From a checkpoint of a small transformer trained on Wikipedia: 163M tokens.
MLP neurons of a small language model. Each row is named by its layer, matrix (up: input weights) and neuron, and shows model dimensions 0-95. Each number is 500 + 25 x the weight over its row's rms, rounded and kept within 0 to 999. Numbers have three digits each.
After each neuron's rows, "fires on" lists the tokens most often at its 100 highest values on Wikipedia text that the model never trained on; "fires in" lists the words (lower case) most often at its 100 highest values on Wikipedia text that the model never trained on. A number after a token or word is its count.

L7.up446:501479487525515510516526496468515471472481504524553540483444483512539504489515509491485500490476462501500532459510494463533493523518471518514502521456532517538507535441478487514493507537494502490515480479483483531497484511485470493498504537517461517522494459488492517529477487564465540513
fires on: "oll" 33, "uch" 29, "pl" 16, "il" 6, "old" 5
fires in: "such" 27, "following" 21, "follow" 5, "sold" 4

L4.up427:475509495514483496477518501503523501515487484452537524498470474479483463525525486501492457514522534492502523488478463495487485474526493479486514513475516508475535524486476483469508432565470514520479479500487438522530513486523481489513500484469463517484543459557541520520479488487505495513
fires on: " of" 68, "ist" 7, "ign" 5, "w" 5
fires in: "of" 68

L8.up631:505506466524493490509486499484467483473486493483478514459479509512501516522486559541476463559564500505480510465489481485522458552516477536507551472505480521469467507496474438530502477484531510499489487483463515528483507510479513494484495479493449498491530513499511499492501497489503512476
fires on: "ng" 32, "he" 28, "are" 11, "ong" 11, "re" 4, " has" 4
fires in: "english" 16, "england" 14, "among" 11, "she" 7, "has" 4

L7.up299:487523502493510526533466502495476526483501495544469515500484524508498516467513499455473491508487521523482530508484466525523460545515523476487529524558462483477443503474482505500543533506466483518510490519534495505494514478452509470467483490499492511488513510523492486483501548534506485502
fires on: "ch" 27, "e" 16, "am" 15, "z" 7, " m" 7
fires in: "march" 27, "june" 8, "family" 6, "mi" 5, "jane" 4

L5.up457:445548483494502510536468544530469517466489496514513489502488475504488521508447495481487510523505487552495545483453456518527470494490527517487520515471507492492506494509508425461520493534528483462523453509500458516524530499485525456480501519496500502497516509482517491508478482476513451508
fires on: " and" 72, "e" 26
fires in: "and" 72

L5.up550:456545458510482475501509461530455518515478508486481497484518492462439478484511515499512472486510467515510491519480513483538530506497507520502503533519521540492512471479498453479507505496483550441507504511472453486500478553487497510526495500518466516486531467537565484490550515475505475532
fires on: "ould" 49, "ill" 26, "ly" 19, " not" 6
fires in: "would" 28, "will" 13, "could" 10, "still" 7, "should" 6, "not" 6

L4.up470:455543517515519531488493489498498480537494474487486501518478470530509467490503485496508491494510513461486540544484510535505474494539485508456479510493529468504518505509487476488474515531506485498514554497459507483511551535502500508549493456481468514469477534506515520515469541514508525474
fires on: " time" 33, " their" 16, " Aug" 10, "ember" 9, " out" 6, " his" 6
fires in: "time" 33, "their" 16, "august" 9, "his" 6, "november" 5, "out" 4

L4.up181:535502551522493481468497521492502517494513498506507539528515437505449491478486505482489477508510484495540544511454522516496513536512517483536507499478512436489518518532460468466509498519475490462523467496468500508510535474472493485534549502502479511490525491521518508494475535496506538488
fires on: "'s" 80, " that" 15
fires in: "s" 80, "that" 15

L5.up16:468537445516495496490525485503466516508478538528500499473492507479445504507470534504458477507513490502503510525504493469512487520512499499528536521538514510498500500485531454473518495499499526466532506515487521486519475532505488476508509461501457492470535482498570478475539524475514520531
fires on: " not" 49, "ould" 37, "ill" 14
fires in: "not" 43, "would" 23, "million" 7, "could" 6, "notes" 5, "should" 5

L4.up532:454543472472485482539495501495464501471467449538481511456468492515504533458508492537507489557503514534453513507474487508507477507487511538508539553479529503464498510513452483518498524510488500497523518507474487478492546508514540464482561480492506512506531513514550534494492465486455500520
fires on: " his" 36, "orld" 16, " their" 11, "ite" 10, " American" 7, "ish" 7
fires in: "his" 36, "world" 16, "their" 11, "american" 7, "states" 6, "white" 5

L5.up283:498521528525505504505477504480482461489513474478475480487457494474490549494484523499510488504532466528507475476484482488515505517523502557496501519517479531524501508467485477512513464495506519506498496451433494548514532520476475504481518498515426500482489512540487500459517494491505538497
fires on: " a" 67, " de" 17, " he" 9
fires in: "a" 43, "de" 12, "he" 8, "age" 4

L8.up318:452510480466500516513561485444506481475509538528520533478422493505515466483459520501460481518473490534507511485451498460534559526493505526487533469494512526494506512470519476492536489488475512487526504493492516453511550546511489513506509501534485490473504521480508475492487494549488491537
fires on: " a" 31, "ame" 21, " e" 12, "e" 6, "ec" 6, "oc" 5
fires in: "a" 30, "became" 21, "use" 5, "established" 4

L7.up27:505537518491498479497512546530475447480488459523546465441464550483484540499471484505544468494518445471544519485478476503520493513549514490518553477472513493536513530471472487515526499496512516507505477480520519512517527481471457485523480508509535471495513472502530502515494532477486494483
fires on: " be" 59, "ile" 15, " includ" 13
fires in: "be" 28, "while" 12, "being" 12, "including" 7, "began" 5

L7.up134:447526525479450532488512473540494523477520475504464512539491449522515482518468482459500509529480473490505448484505531493508496500476478495500494510450475527505537502556486460474477468519508522510496506504473485521529529530557501456484504525518430496487535491533527508542535562512465509484
fires on: "ay" 29, "ric" 22, "el" 13, "ill" 6, "r" 6, "e" 4
fires in: "district" 21, "day" 16, "days" 9, "del" 4, "dillon" 4

L7.up231:471551490535478512508512520499512483504475476502529451476505506493508528523507446506528537504492484512519496488522533498501515536506475497486485497509484500512495513477484521494545521502512489489517500485473497499466514496460482492476496516476466531527518487570518507499536498520489500479
fires on: " an" 94, " T" 6
fires in: "an" 66, "announced" 4, "anti" 4

L8.up315:459489510496499514512470498504450472484491482524484509571472484490457503522517492491501484513529496506509521492488495499517541501542516510515543481490510494474503500508544482467488518519507523492521491512504501464519508540461460442532516501480499536441472502548490479505478515478523525507
fires on: "e" 59, "l" 18, "an" 13, " de" 7
fires in: "like" 15, "english" 13, "june" 12, "however" 8, "de" 7

L7.up112:479515453523463514507515505505498479412498456492517538488492479458527451493461518524495496526500469513501493511485555456529528496514511509488469482482517464502495491501480515550498463483466517532521445461475495499538539522482504488488479484491517516487499461524500537488498527464502485528
fires on: " o" 32, "aw" 29, "ar" 25, " O" 5
fires in: "own" 17, "law" 14, "large" 10, "largest" 5, "lawyer" 5

L5.up442:495522514527533495490506513455480516513476481509468505496472474513500495472489487515456492520504484440479512525502504495502506507531496536494498469470511526490501482505502498463577536490546494560493497494465507503519487506459524449491484516471495525536475506534504564566488524488490496531
fires on: " The" 42, " Th" 22, "The" 9, " sh" 6, "nt" 5, " f" 4
fires in: "the" 51, "thomas" 4

L5.up419:495531504512498514509444479546485481479487497471489526499492489449498510507465501517523485502494500518483496480476445496521521529560541534495538523471455521528505493442476466480512529511530513491482493542471513509529511502463498518452501511483481477515512467494478482519500530481526466501
fires on: "2" 56, "3" 21, "t" 12, "1" 7
fires in: "2" 25, "2002" 8, "3" 6, "1" 5, "29" 4, "02" 4

L5.up75:499499508516464471467508495542452486468467470542437505493510492489514547505541506497519517502502520468516485510512536493528512521501546514528499548496528492463511497527483476487488497504494494505512490464531476503505458507494501453520551459496508510523524530529530513529500508457472501497
fires on: "'s" 32, "chool" 24, " American" 13, "land" 12, "ork" 11, "orld" 4
fires in: "s" 32, "school" 22, "american" 13, "york" 11, "england" 4, "world" 4